config.toml
n_layer = 8
head_dim = 64
vocab_size = 575
activation = "tanh_gelu"
norm_place = "pre"
positions = "rope"
rope_fraction = 1.0
parallel_block = false
lr = 0.00784
beta1 = 0.93
decay_shape = "linear"
batch_tokens = 32768
dataset = "wikipedia_en"
MLP neurons of a small language model. Each row is named by its layer, matrix (up: input weights) and neuron, and shows model dimensions 0-63. Each number is 50 + 12 x the weight over its row's rms, rounded and kept within 0 to 99.
After each neuron's rows, "fires after" lists the tokens most often just before its 100 highest values on Wikipedia text that the model never trained on. A number after a token or word is its count.

L3.up901:48 47 59 75 45 46 51 70 45 65 63 64 35 46 38 47 71 45 41 47 51 57 55 43 64 66 50 49 34 22 45 29 58 39 68 43 21 52 30 81 72 56 56 38 51 51 62 34 55 61 43 55 64 51 57 55 60 52 39 50 48 45 54 41
fires after: " s" 18, " S" 13, " E" 12, " l" 5, "le" 5, "un" 5

L3.up543:53 55 64 49 48 51 55 35 31 42 46 55 35 60 76 23 52 47 31 67 46 15 75 63 64 59 75 67 51 44 57 70 55 71 43 66 48 28 55 49 43 42 55 42 42 34 63 50 63 52 53 84 53 40 49 64 47 60 45 53 49 44 62 53
fires after: ".\n\n" 17, "\n\n" 13, "or" 10, "in" 10, "ut" 9, "it" 7

L3.up302:62 46 58 47 34 33 29 62 52 50 58 30 42 54 38 30 49 60 40 53 27 34 47 46 46 51 44 37 50 39 51 38 60 45 58 54 45 24 53 41 64 41 33 52 63 34 39 64 65 60 32 35 39 62 46 53 57 65 59 40 42 33 59 27
fires after: " O" 32, " S" 16, " B" 11, "er" 7, " P" 6

L3.up876:41 44 59 33 55 21 38 47 43 45 63 57 53 44 35 48 49 64 23 41 47 50 51 37 56 37 41 50 69 43 33 49 44 43 66 44 37 44 44 44 43 70 59 31 64 48 37 49 41 67 55 41 57 68 64 61 55 69 36 61 34 38 40 48
fires after: " s" 32, " S" 22, " o" 20, " f" 6, " a" 5, " O" 5

L3.up762:48 51 63 40 68 31 53 40 74 44 48 45 53 37 62 24 53 38 52 72 46 51 40 58 45 48 58 49 50 41 48 57 50 23 30 82 24 35 45 39 67 63 56 53 45 62 66 42 58 47 70 32 47 59 72 42 60 55 54 39 50 52 33 33
fires after: "at" 14, " m" 14, " M" 10, "us" 9, "as" 7

L3.up900:47 20 66 58 42 76 52 54 44 62 32 39 48 41 53 46 62 69 52 74 55 55 61 42 50 36 63 49 45 41 46 34 43 36 45 57 46 58 42 47 46 18 73 31 47 17 34 56 53 39 40 27 41 42 56 55 64 64 44 51 54 57 48 59
fires after: " D" 33, " H" 17, " V" 8, " S" 8, "l" 7, " " 5

L3.up533:64 51 44 36 40 56 30 51 38 39 48 28 33 86 58 54 47 38 70 58 34 42 60 34 50 58 43 57 53 51 57 36 51 71 31 43 73 46 51 62 51 65 37 46 65 64 50 28 75 53 48 49 64 40 41 56 52 49 48 71 44 49 45 35
fires after: " H" 15, "ep" 10, "am" 9, "ur" 7, "an" 7, "y" 7

L3.up459:37 42 50 72 67 51 34 36 52 66 35 37 68 45 30 44 66 49 85 39 45 57 35 61 61 20 50 45 46 54 61 69 62 51 52 51 52 47 48 37 44 70 57 60 48 44 51 54 39 74 51 38 77 50 62 59 44 33 42 36 40 46 87 40
fires after: "w" 20, "ar" 20, "y" 10, " to" 10, " Y" 7, "ant" 6

L3.up957:63 44 33 72 60 55 53 42 56 53 61 40 39 35 44 57 40 57 47 31 31 50 54 72 49 51 46 66 79 50 66 42 57 37 38 50 49 38 63 52 54 36 41 56 62 60 54 41 58 35 65 45 68 52 30 46 56 29 59 63 44 10 50 64
fires after: "it" 13, " m" 11, "l" 10, "erv" 9, "b" 7, "ag" 6

L3.up161:68 41 43 43 28 67 56 50 38 47 54 39 55 49 43 66 62 38 64 47 50 39 52 58 52 48 60 60 74 41 63 42 40 53 60 18 55 31 43 50 37 25 62 40 45 46 27 68 58 53 55 42 48 56 58 60 37 51 60 48 40 44 50 43
fires after: " L" 14, " F" 14, " f" 11, " le" 9, "e" 8, " g" 7

L3.up258:61 44 58 43 40 29 52 63 74 41 50 62 50 62 61 25 67 34 38 40 37 38 57 48 44 79 41 58 54 59 60 56 59 67 35 66 42 49 33 58 50 31 47 36 47 48 33 31 51 40 53 57 58 52 57 47 66 47 66 30 63 44 66 50
fires after: ".\n\n" 93, "\n\n" 5

L3.up776:20 45 46 48 30 65 38 16 78 53 58 56 39 52 50 44 55 72 41 28 31 46 55 29 56 35 61 72 66 38 43 37 72 37 68 47 52 54 36 61 60 39 56 55 43 56 42 50 37 59 68 38 60 41 26 39 42 50 63 36 49 42 48 60
fires after: "e" 24, " p" 19, " n" 14, "a" 9, " N" 6

L3.up572:38 51 23 59 68 54 77 51 52 59 60 59 49 37 44 52 59 44 40 51 62 50 50 56 44 69 46 49 64 48 43 53 47 49 50 41 26 67 69 32 66 66 42 54 41 49 39 31 42 58 40 38 33 60 57 42 51 42 78 62 56 56 43 51
fires after: " m" 32, "il" 13, "ol" 7, " " 7, " D" 5

L3.up314:68 67 43 47 50 45 50 64 64 45 69 53 41 42 34 45 32 67 65 64 58 64 39 42 75 58 58 53 45 42 45 59 57 59 57 47 55 44 21 49 51 37 42 45 69 31 45 54 68 40 59 59 81 46 30 70 32 44 60 40 65 39 55 52
fires after: "b" 14, "y" 10, "re" 9, "ter" 9, " re" 7, "g" 6

L3.up157:65 52 38 76 53 50 30 54 55 45 63 49 66 30 50 56 54 66 36 47 47 43 49 39 49 40 69 45 41 51 50 67 44 48 47 40 46 41 65 49 65 58 38 56 48 23 63 68 46 50 72 66 63 39 50 24 58 67 57 70 23 54 41 44
fires after: "it" 18, "er" 16, "ar" 16, "il" 7, "ab" 6, "y" 5

L3.up586:45 40 48 48 21 49 51 49 59 32 51 55 66 76 60 65 48 31 35 57 48 45 55 13 59 56 40 43 29 68 71 40 49 59 53 61 55 62 40 40 54 60 50 67 46 57 45 58 40 63 40 52 50 54 37 51 42 46 64 62 47 49 59 47
fires after: " H" 29, " h" 28, "i" 8, "ro" 8, "em" 4, "ur" 4

L3.up158:40 66 37 61 47 72 58 44 44 43 41 61 40 63 52 45 60 40 56 20 43 54 52 53 58 63 35 49 48 52 47 38 56 37 49 47 72 48 68 71 62 50 86 33 50 60 40 48 32 73 47 58 33 49 63 39 44 41 56 50 37 49 47 37
fires after: "ot" 27, "-" 17, "ur" 8, "ar" 6, "ey" 5, "21" 4

L3.up625:36 50 52 55 69 45 46 45 61 54 58 57 66 35 34 61 35 31 41 54 56 26 49 34 47 75 55 58 99 35 38 58 46 37 51 42 66 55 47 62 42 55 62 42 36 29 44 45 73 41 30 58 65 57 48 41 50 33 51 51 31 57 55 37
fires after: "o" 27, "e" 12, "a" 7, " sp" 5

L3.up281:51 57 63 36 59 52 37 58 44 46 24 22 55 51 64 63 48 64 53 49 58 61 49 65 40 41 70 54 34 51 52 37 62 45 66 49 57 29 37 42 47 21 58 45 36 38 61 38 35 65 52 73 52 42 33 57 55 51 53 57 53 43 27 40
fires after: "\n\n" 19, " l" 12, " A" 11, "re" 10, "f" 7, " M" 6

L3.up570:71 42 32 40 72 52 52 51 64 48 34 55 38 60 40 58 47 60 64 59 54 39 54 51 31 37 72 48 42 38 30 48 72 46 46 49 28 53 29 57 50 35 41 49 47 47 47 45 53 80 60 51 54 33 49 66 54 71 59 44 59 47 63 52
fires after: " a" 27, "re" 18, "ar" 9, "i" 7, " d" 5, " A" 4

L3.up674:60 33 36 52 39 71 51 45 42 36 61 55 62 53 52 56 47 48 48 65 55 41 39 61 49 57 46 70 88 55 59 29 34 52 63 48 50 49 34 29 24 38 71 50 52 62 51 46 74 61 53 50 61 45 52 67 62 48 65 66 43 48 43 68
fires after: "r" 14, "an" 12, " a" 11, " pl" 7, "ap" 7, " Ar" 7

L3.up667:41 50 56 53 51 57 78 52 53 70 52 28 55 41 44 48 46 68 64 42 54 37 46 68 24 33 57 41 65 39 55 41 46 59 46 45 66 39 80 32 40 66 30 49 43 38 45 68 74 66 49 57 43 45 49 58 56 35 52 46 45 46 45 43
fires after: "ro" 22, "l" 12, " th" 8, " B" 8, " Al" 7, "er" 5

L3.up903:65 54 61 56 64 71 38 42 54 44 57 57 58 70 61 58 61 43 42 38 54 44 29 47 47 39 40 53 54 43 54 59 51 47 59 53 48 80 48 49 60 61 64 24 58 27 51 40 51 50 58 49 47 43 34 69 43 64 46 57 53 53 38 82
fires after: "i" 15, " S" 11, " N" 10, " D" 9, " H" 7, " with" 5

L3.up131:48 70 59 46 59 36 65 43 61 36 58 53 34 41 50 64 36 83 43 76 46 50 49 37 79 61 66 24 65 51 45 48 61 67 57 35 56 40 34 78 44 40 56 48 46 36 48 55 62 50 48 35 45 46 61 43 31 71 64 74 54 50 45 35
fires after: "ar" 12, "er" 11, "ter" 9, " W" 7, "ess" 6, " w" 6

L3.up417:25 55 45 67 58 51 67 47 50 69 59 41 61 51 58 69 28 49 48 32 78 52 35 45 36 53 68 37 44 66 53 55 46 56 32 54 63 41 74 32 56 36 42 62 34 43 51 50 37 49 61 53 50 54 48 39 50 32 53 42 53 54 42 51
fires after: "e" 19, " c" 13, "qu" 12, " m" 9, "it" 8, "ol" 6

L3.up1007:28 56 70 61 46 68 58 58 70 77 58 56 62 50 24 35 41 36 49 38 51 31 41 63 43 61 42 43 79 40 45 45 71 52 33 59 60 42 40 46 34 53 35 41 47 55 30 59 43 44 47 39 51 48 41 25 57 69 64 47 47 29 71 47
fires after: "il" 17, "o" 15, "a" 10, " r" 9, "u" 6

L3.up878:43 70 29 49 57 57 63 55 49 55 48 67 67 46 44 64 61 42 27 63 43 47 50 44 60 60 70 74 35 40 29 34 58 43 41 45 36 49 64 18 19 59 60 83 58 76 36 47 29 51 77 63 49 59 63 52 59 48 78 48 50 33 40 38
fires after: " b" 16, "p" 12, "il" 12, " sp" 11, "l" 11, "an" 9

L3.up498:42 71 48 50 27 50 62 50 48 42 61 48 47 62 52 36 43 50 57 55 37 55 50 18 50 48 31 49 34 32 45 43 62 56 77 59 34 31 29 58 70 53 32 40 43 42 28 62 54 51 57 44 51 51 39 74 72 33 59 66 66 43 50 44
fires after: "ur" 16, " M" 11, " S" 10, "le" 9, " s" 9, " d" 7

L3.up430:57 33 29 56 72 49 71 36 55 41 40 42 57 33 54 57 55 60 52 40 65 49 30 61 38 56 51 62 55 43 52 38 49 53 51 50 61 21 46 44 53 37 61 48 54 51 47 52 49 59 52 39 49 57 49 38 50 68 44 30 36 55 63 46
fires after: "o" 29, " F" 11, "u" 10, " f" 8, "at" 8, " V" 7

L3.up1017:48 41 62 52 50 45 40 31 53 42 77 49 67 53 45 62 59 52 47 47 58 72 37 63 50 52 60 37 58 59 56 33 32 41 52 55 49 46 55 51 73 55 69 47 46 57 41 62 62 54 32 58 51 54 58 38 71 61 60 43 55 51 57 40
fires after: "o" 29, " " 11, "s" 10, "ig" 7, "ent" 5

L3.up633:53 44 60 41 44 50 45 49 40 35 43 72 22 59 56 49 54 39 45 53 45 46 61 57 69 40 57 66 60 47 56 36 50 43 43 46 44 18 57 39 30 62 30 43 33 40 64 27 43 34 56 50 62 51 30 87 77 64 59 69 50 62 41 56
fires after: " e" 28, " pro" 13, " E" 12, "u" 9, "ie" 8

L3.up764:50 54 74 45 45 54 65 42 54 50 60 35 42 65 39 74 58 47 51 55 42 51 38 54 52 56 44 52 52 60 52 57 47 61 55 66 58 48 52 71 47 41 29 79 46 53 48 56 56 36 73 48 46 54 27 61 37 62 39 60 45 57 30 48
fires after: "i" 12, "el" 10, " St" 10, "om" 10, " C" 8

L3.up520:52 53 57 65 37 76 57 56 49 60 86 50 31 62 29 65 49 66 34 53 41 70 50 77 65 41 44 47 68 60 40 40 48 56 49 59 50 54 52 50 41 53 58 51 38 46 38 55 45 36 27 32 41 57 60 27 38 47 36 54 47 52 63 41
fires after: "in" 17, "ep" 13, " C" 11, "m" 8, "mer" 7

L3.up68:59 30 54 41 25 56 63 46 63 39 38 42 53 50 46 52 45 42 50 45 33 36 46 44 49 37 73 63 60 55 46 41 90 62 43 49 73 48 68 62 51 58 52 42 52 73 43 54 67 49 69 76 54 75 51 49 53 79 48 34 44 23 38 39
fires after: " f" 18, " S" 16, " s" 11, "ak" 6, "-" 5, "as" 5

L3.up425:41 41 53 47 47 35 73 50 40 35 55 39 40 76 44 44 32 37 43 43 41 47 49 47 62 46 45 50 63 36 42 51 24 36 34 43 38 29 34 57 46 48 52 28 55 63 58 31 31 34 31 42 33 79 30 56 65 59 35 53 30 56 67 61
fires after: "c" 20, "ac" 10, "on" 8, "ou" 6, "k" 5, "es" 5

L3.up841:51 43 43 63 67 44 73 49 45 30 35 41 66 53 35 54 56 34 44 67 52 53 56 46 59 53 65 54 42 46 82 40 51 38 49 59 49 42 38 56 44 56 63 29 57 22 28 44 56 64 45 55 79 34 55 40 45 33 47 45 64 37 52 21
fires after: "ar" 18, "ist" 13, "b" 9, "y" 7, "ow" 6

L3.up527:53 56 47 66 35 49 39 22 51 40 50 59 48 50 61 40 66 52 48 74 59 24 41 53 51 60 47 58 59 69 50 52 41 54 48 46 34 40 64 58 72 53 62 42 71 59 34 41 31 67 43 49 37 45 72 61 35 65 53 71 52 64 38 46
fires after: " s" 29, "oc" 15, "ed" 15, "em" 14, "c" 6, "il" 5

L3.up861:58 56 69 43 54 51 56 43 56 58 71 78 51 63 22 64 63 35 55 60 54 57 39 55 49 72 66 59 63 57 55 53 44 56 56 59 36 40 42 74 60 62 53 56 57 63 61 56 47 82 60 44 29 49 72 67 48 67 57 38 53 45 41 63
fires after: "g" 15, "ch" 15, "ul" 7, "o" 7, "ig" 7, "od" 7

L3.up875:51 31 35 51 49 50 46 23 35 42 53 41 53 36 29 61 33 63 56 85 38 56 43 57 28 61 50 57 54 55 35 45 53 66 61 55 48 49 50 37 57 54 49 64 38 52 52 32 47 39 63 49 72 42 22 78 46 55 65 42 46 55 59 58
fires after: "r" 14, " st" 13, "o" 12, "t" 8, "et" 7, "ill" 7

L3.up102:44 44 60 68 53 59 50 24 51 60 48 38 53 49 42 48 57 49 51 48 44 50 70 52 34 37 49 44 63 57 44 46 53 57 50 48 40 37 49 38 46 66 60 60 43 39 79 50 86 54 46 38 63 62 35 47 46 44 56 37 35 51 42 60
fires after: "o" 16, " to" 10, "ou" 10, "ra" 9, " st" 6

L3.up139:62 59 58 51 44 53 52 36 31 58 64 58 55 68 45 64 47 45 37 53 41 41 48 42 56 48 43 65 64 38 59 55 52 58 42 52 34 48 59 43 68 73 43 38 52 71 44 34 66 59 50 36 39 40 47 24 33 53 32 48 58 53 63 51
fires after: "\n" 19, "ak" 19, " g" 16, "er" 5, "k" 5

L3.up823:35 48 42 35 55 53 45 43 64 29 48 37 58 58 46 67 48 60 60 49 30 46 64 57 44 82 76 42 52 54 45 47 51 63 52 51 48 44 58 39 20 63 55 36 43 54 37 55 57 61 31 66 47 49 47 58 29 42 58 36 44 39 30 40
fires after: "s" 37, "ac" 13, "c" 10, "as" 7, "D" 5, "it" 5

L3.up507:44 52 66 62 46 40 46 64 77 41 45 25 20 49 40 45 39 65 59 39 46 53 58 66 58 35 62 51 53 53 49 63 35 43 45 54 57 51 71 64 31 46 51 51 50 53 37 63 60 47 57 51 52 67 29 47 60 53 55 58 52 49 42 56
fires after: "\n\n" 17, "b" 9, "t" 7, "l" 7, "ist" 7, "al" 5

L3.up662:30 69 37 60 50 23 41 62 61 57 44 46 53 56 51 51 39 47 53 59 54 46 32 49 58 50 38 19 45 58 74 50 64 59 65 49 72 55 31 39 46 52 40 56 28 53 46 63 62 35 71 57 52 66 38 40 30 49 57 50 36 53 50 58
fires after: "s" 17, "b" 9, "r" 9, "er" 8, "p" 7, "es" 6

L3.up13:47 77 38 49 41 46 36 34 60 55 57 53 51 37 44 52 51 57 53 66 54 46 49 53 74 57 51 70 83 32 62 56 67 44 56 54 40 53 49 49 55 62 48 44 58 39 79 43 55 52 54 47 57 38 44 33 54 40 67 87 64 35 49 21
fires after: "re" 11, " S" 10, "ou" 10, " s" 10, " Th" 9

L3.up778:46 46 35 49 42 58 29 63 63 46 54 47 44 58 49 50 44 81 58 51 36 36 90 56 74 36 48 59 47 58 72 60 61 68 55 55 38 44 48 65 36 53 23 50 49 64 49 57 31 40 47 47 54 44 29 33 64 50 52 62 44 57 41 54
fires after: " N" 17, " E" 11, " n" 9, "o" 8, "f" 6, "l" 6

L3.up806:57 48 48 74 37 58 40 44 46 60 79 46 50 66 35 41 42 49 50 66 50 45 60 61 63 52 33 45 74 48 56 49 49 50 47 52 53 54 59 44 40 29 67 50 66 37 45 56 68 54 44 48 52 61 46 42 61 52 57 44 32 47 60 34
fires after: " d" 18, "es" 17, " st" 15, "ep" 13, "m" 7, "at" 5

L3.up696:41 66 32 60 40 65 25 24 37 27 49 58 42 41 50 48 58 64 64 41 56 60 55 57 36 54 56 39 75 56 64 43 65 54 33 49 60 42 39 43 58 60 53 49 65 28 45 42 46 36 17 56 41 52 63 30 43 53 47 55 58 51 45 55
fires after: "." 45, " s" 13, "f" 11, " S" 9, "H" 8

L3.up810:67 39 36 47 74 57 47 37 58 31 47 25 54 43 63 53 74 59 47 56 62 46 59 63 72 64 48 44 65 59 66 26 64 41 54 57 60 58 62 68 35 57 53 42 38 59 50 47 50 47 35 48 49 33 54 49 61 38 35 41 18 69 61 48
fires after: "or" 20, "u" 13, "t" 8, "ad" 8, "et" 5

L3.up57:52 50 55 38 55 55 46 54 76 34 66 42 63 61 22 27 54 53 55 50 46 47 52 46 47 61 46 46 44 58 57 47 43 32 58 55 63 44 51 48 39 58 57 39 53 42 58 50 56 69 38 47 46 55 55 37 33 62 62 66 48 45 45 64
fires after: " " 22, "and" 17, " m" 8, " b" 6, "ity" 5

L3.up234:49 60 48 47 55 21 67 69 58 43 57 65 58 55 61 59 75 42 51 69 70 42 38 63 38 40 59 32 64 27 43 54 53 43 66 58 26 47 37 34 67 43 58 72 24 47 39 22 33 55 60 49 67 60 60 33 49 73 54 49 48 52 38 52
fires after: " s" 43, " S" 9, "," 7, "in" 6, " o" 4

L3.up578:33 50 61 70 50 12 45 64 38 54 39 38 34 45 42 84 43 54 25 54 36 53 49 45 49 58 55 47 60 77 43 48 61 56 48 54 65 44 52 58 43 73 40 40 49 71 58 63 73 47 39 33 67 46 33 49 54 31 67 48 46 34 55 64
fires after: "em" 27, "es" 18, "f" 13, "r" 4

L3.up382:41 50 65 41 48 49 66 52 50 41 65 49 49 53 54 43 50 31 69 55 52 50 71 57 55 31 66 66 70 67 64 40 68 43 54 56 53 60 57 41 44 40 72 24 52 60 52 29 67 43 53 55 55 54 54 71 64 59 68 65 41 39 31 55
fires after: "o" 26, " s" 22, " S" 6, "st" 5, " to" 5

L3.up335:53 60 55 44 61 35 75 55 68 41 39 44 81 52 41 45 40 56 51 63 55 51 64 50 51 77 63 52 45 67 67 30 47 49 60 55 53 45 23 36 72 62 60 50 56 58 65 60 59 47 67 66 64 36 47 44 33 66 81 70 52 44 48 41
fires after: "and" 15, "id" 9, "d" 9, "at" 9, "n" 8, " " 8

L3.up449:35 57 64 57 44 46 45 25 30 36 63 50 54 70 59 70 55 46 56 63 33 57 17 42 52 37 43 53 59 66 49 53 42 55 31 48 45 54 51 46 59 64 87 39 67 51 68 63 59 37 50 47 46 55 51 47 47 49 42 47 56 53 41 42
fires after: "j" 34, " s" 21, " S" 17

L3.up540:44 40 35 77 55 50 57 39 57 34 52 40 39 49 41 54 34 37 50 54 48 45 40 29 24 62 59 60 63 39 64 43 56 49 62 56 40 67 50 71 43 69 67 35 56 56 52 32 43 51 69 64 48 37 77 54 37 44 57 67 75 58 37 54
fires after: " S" 14, "s" 12, "un" 10, "a" 9, "z" 8, "ug" 5

L3.up221:61 65 67 48 36 68 67 54 66 49 51 44 65 34 55 42 66 61 59 67 44 39 38 30 47 48 47 51 27 58 50 39 68 70 52 57 35 63 47 37 62 70 49 31 37 54 63 37 47 62 53 81 58 60 46 34 63 66 67 45 69 54 35 40
fires after: " N" 19, "I" 15, " S" 10, " s" 9, "r" 8

L3.up491:58 75 60 64 34 35 52 48 65 24 37 47 53 41 33 54 44 69 60 36 56 62 56 39 37 47 76 66 30 31 49 44 76 28 49 58 47 56 42 37 49 56 53 55 46 50 49 45 48 52 50 61 57 37 50 52 57 49 41 67 57 61 28 61
fires after: " p" 19, "ac" 12, "en" 7, "." 7, "l" 5, " e" 5

L3.up249:42 43 36 61 31 36 58 46 70 41 63 59 70 66 33 68 44 62 64 62 36 40 39 44 52 33 39 47 59 54 59 65 47 68 40 54 52 40 46 63 39 51 32 47 53 26 42 46 37 47 51 47 58 50 56 51 40 58 63 51 41 68 54 40
fires after: "w" 14, "er" 10, " o" 10, "F" 10, "en" 9, "ter" 6

L3.up220:47 33 64 60 60 50 55 55 44 47 62 61 78 67 29 49 64 70 57 58 58 56 47 47 64 47 46 37 21 32 54 63 37 41 56 42 52 44 70 47 69 33 35 44 66 55 36 40 51 37 49 42 61 51 48 36 57 51 53 55 63 43 36 60
fires after: "l" 21, "g" 8, " st" 6, "b" 5, "m" 5, "k" 5

L3.up927:58 35 44 36 51 68 49 55 51 37 47 40 69 44 36 55 60 42 46 21 63 48 65 49 59 31 34 37 69 51 59 34 42 49 63 42 45 38 66 69 50 32 44 36 41 43 66 46 48 63 47 64 60 45 68 44 58 47 41 45 67 29 32 31
fires after: "r" 24, " Ar" 20, "ear" 11, " Mar" 7, "9" 7, " E" 6

L3.up961:52 47 62 34 53 55 40 76 40 44 60 39 53 49 45 46 59 64 41 63 58 46 44 68 53 31 50 28 35 47 44 50 71 44 58 54 48 41 63 31 49 46 61 48 57 27 30 62 73 66 57 41 60 44 49 63 46 51 53 62 65 58 46 65
fires after: "i" 24, " v" 10, " V" 8, " L" 7, " H" 6, " c" 6

L3.up321:53 63 68 38 40 39 57 41 62 44 55 61 54 66 34 66 46 36 35 39 68 35 44 57 33 65 70 46 57 44 58 47 69 60 45 38 62 45 42 31 62 45 36 51 40 38 56 58 41 52 44 48 44 44 54 55 61 52 70 56 40 69 38 33
fires after: "s" 28, " s" 7, "t" 6, "res" 6, "ess" 4

L3.up1018:27 50 49 44 62 57 34 32 68 35 67 48 62 59 35 77 59 74 57 59 59 74 37 47 46 59 62 32 50 68 58 44 52 61 63 59 55 45 44 53 72 63 44 57 33 37 48 70 43 44 54 46 44 44 39 47 44 52 67 65 65 61 56 32
fires after: "w" 30, " w" 16, "t" 9, "o" 5, " p" 5, " R" 5

L3.up122:34 29 48 61 35 41 52 35 58 47 76 55 38 31 47 48 53 57 60 60 45 59 47 44 63 41 35 66 46 45 77 45 40 37 58 41 48 39 55 47 63 20 63 42 71 28 45 36 70 49 57 58 62 38 46 48 23 69 43 53 62 49 51 44
fires after: " f" 23, "ter" 21, "f" 14, " the" 8, "b" 7, " st" 4

L3.up337:48 61 45 55 51 81 57 52 76 58 47 40 50 68 39 61 43 49 70 59 54 31 40 66 72 42 58 58 38 61 61 50 60 49 27 51 54 47 71 50 52 62 48 45 49 66 41 60 45 47 46 44 31 50 72 56 51 61 53 45 44 50 48 35
fires after: "ak" 20, "m" 12, " C" 9, "it" 7, "id" 5, " c" 5

L3.up595:45 52 47 54 53 62 41 49 60 54 66 40 26 50 52 66 63 73 71 41 40 30 62 70 59 61 68 59 49 49 38 49 51 39 55 84 40 52 33 64 62 43 44 57 47 51 78 56 49 62 49 40 50 56 61 43 42 57 46 35 54 53 47 40
fires after: "w" 26, "v" 9, "S" 9, "i" 9, "re" 8, "it" 7

L3.up83:43 66 50 57 64 44 64 58 77 53 54 23 45 45 50 66 27 45 59 58 48 60 52 58 52 73 48 55 17 55 42 49 46 46 61 53 39 52 46 67 61 66 46 61 42 48 40 59 42 44 41 40 37 38 56 61 64 25 62 55 41 39 39 59
fires after: "a" 17, "b" 13, "ub" 13, " " 9, "al" 7, "i" 6

L3.up960:56 40 61 35 43 59 53 50 46 38 55 46 77 33 36 50 81 41 55 48 73 59 48 44 50 44 24 39 52 53 40 30 52 46 29 67 43 53 61 34 52 30 50 36 56 57 53 71 52 53 45 45 29 11 50 37 51 58 45 61 46 26 18 46
fires after: " " 21, " ar" 10, "nd" 10, "g" 7, " Ar" 7, "r" 5

L3.up629:66 69 34 45 58 54 73 32 52 65 48 53 67 56 51 41 27 43 47 55 69 60 61 62 49 55 55 55 48 68 56 67 49 52 22 56 55 62 46 39 60 48 52 62 54 58 51 58 39 51 64 58 54 31 48 36 58 61 46 04 53 60 42 39
fires after: "u" 14, "it" 12, ")" 10, "ot" 9, "{" 9, "h" 7

L3.up546:44 33 63 45 53 57 49 50 44 50 58 46 24 58 51 38 30 49 47 67 68 44 38 29 47 51 48 52 41 37 55 39 34 57 65 70 52 47 49 34 67 33 55 37 51 62 65 38 44 59 74 47 57 64 47 49 47 59 50 48 42 47 46 26
fires after: "un" 20, "ic" 15, " m" 11, "f" 10, "ug" 8, "us" 5

L3.up1011:45 52 36 45 55 55 38 65 56 40 58 30 65 39 56 49 68 45 47 49 74 64 49 69 64 46 55 57 48 29 36 35 49 49 57 30 44 62 21 51 71 34 72 59 58 58 43 47 50 67 38 66 47 47 57 58 56 59 55 45 35 68 51 60
fires after: "et" 13, "t" 13, "y" 10, "s" 9, " o" 6, "es" 5

L3.up290:55 51 50 68 52 60 68 37 67 62 48 69 60 41 64 46 38 54 40 72 45 33 36 69 58 56 73 48 40 67 68 53 43 52 43 38 37 42 39 36 39 42 52 59 47 23 28 46 49 63 58 54 48 59 55 84 50 41 59 35 37 48 52 31
fires after: "r" 39, " f" 12, "w" 10, " V" 7, " v" 5

L3.up54:36 36 42 31 69 56 69 66 62 53 49 44 62 53 39 37 57 48 35 53 58 50 46 53 40 38 49 69 21 50 73 45 30 37 38 53 71 32 47 60 60 52 37 38 43 57 60 29 46 43 61 55 42 53 41 42 71 58 54 47 46 36 33 36
fires after: " m" 24, " M" 16, "at" 9, "le" 9, "ic" 8, "g" 6

L3.up58:36 53 66 57 37 50 68 76 65 61 42 58 66 64 40 58 51 71 36 48 66 50 56 65 32 73 58 28 44 47 35 65 49 69 45 60 43 58 32 41 65 27 54 46 33 49 49 39 48 57 46 56 51 56 37 66 78 63 29 43 34 40 41 53
fires after: " S" 14, " p" 14, "ep" 13, "m" 12, " D" 8, " o" 8

L3.up398:52 47 32 61 44 43 57 42 45 33 62 21 46 49 41 50 33 47 53 41 66 54 32 28 63 62 45 64 56 60 48 51 28 46 63 54 32 33 40 56 41 61 52 51 41 40 55 57 66 51 30 33 56 50 24 44 58 58 43 50 54 48 47 58
fires after: "r" 19, "c" 11, "et" 9, "on" 9, "our" 7, "at" 6

L3.up888:33 63 56 55 45 69 36 44 37 53 47 39 38 70 44 64 67 46 47 33 48 62 53 37 55 59 62 60 65 43 59 48 43 49 56 38 74 51 51 28 48 48 34 43 45 54 28 38 76 46 55 22 43 48 18 49 47 56 53 50 56 45 40 38
fires after: " g" 19, "w" 18, "r" 11, "t" 9, "ak" 6, "iv" 5

L3.up153:60 34 31 67 60 49 26 42 63 46 71 52 53 45 49 56 47 43 59 34 49 62 28 57 44 45 59 55 68 50 58 26 57 35 50 53 36 53 54 42 44 70 45 32 66 45 39 65 42 47 63 40 57 50 38 38 37 60 39 42 45 46 42 52
fires after: "a" 45, "i" 7, " r" 5, "it" 4, "er" 4

L3.up873:37 55 62 33 32 62 65 28 29 60 65 53 62 59 51 39 35 69 58 69 42 49 20 34 51 68 52 42 54 62 36 46 70 37 43 52 57 51 23 53 53 52 57 50 40 80 62 33 60 46 41 53 70 53 39 47 59 69 77 44 52 55 60 52
fires after: "it" 22, "e" 13, "ent" 7, "ect" 6, "on" 5, "ical" 5

L3.up374:51 46 34 44 54 52 70 56 29 43 41 42 63 50 44 52 45 42 33 51 54 54 53 40 61 49 57 65 62 62 60 50 49 54 31 38 60 49 49 61 50 41 65 44 39 36 53 50 62 34 41 56 64 43 77 52 44 67 33 68 65 70 49 54
fires after: "-" 23, " re" 11, " c" 9, " v" 7, "v" 6, " H" 6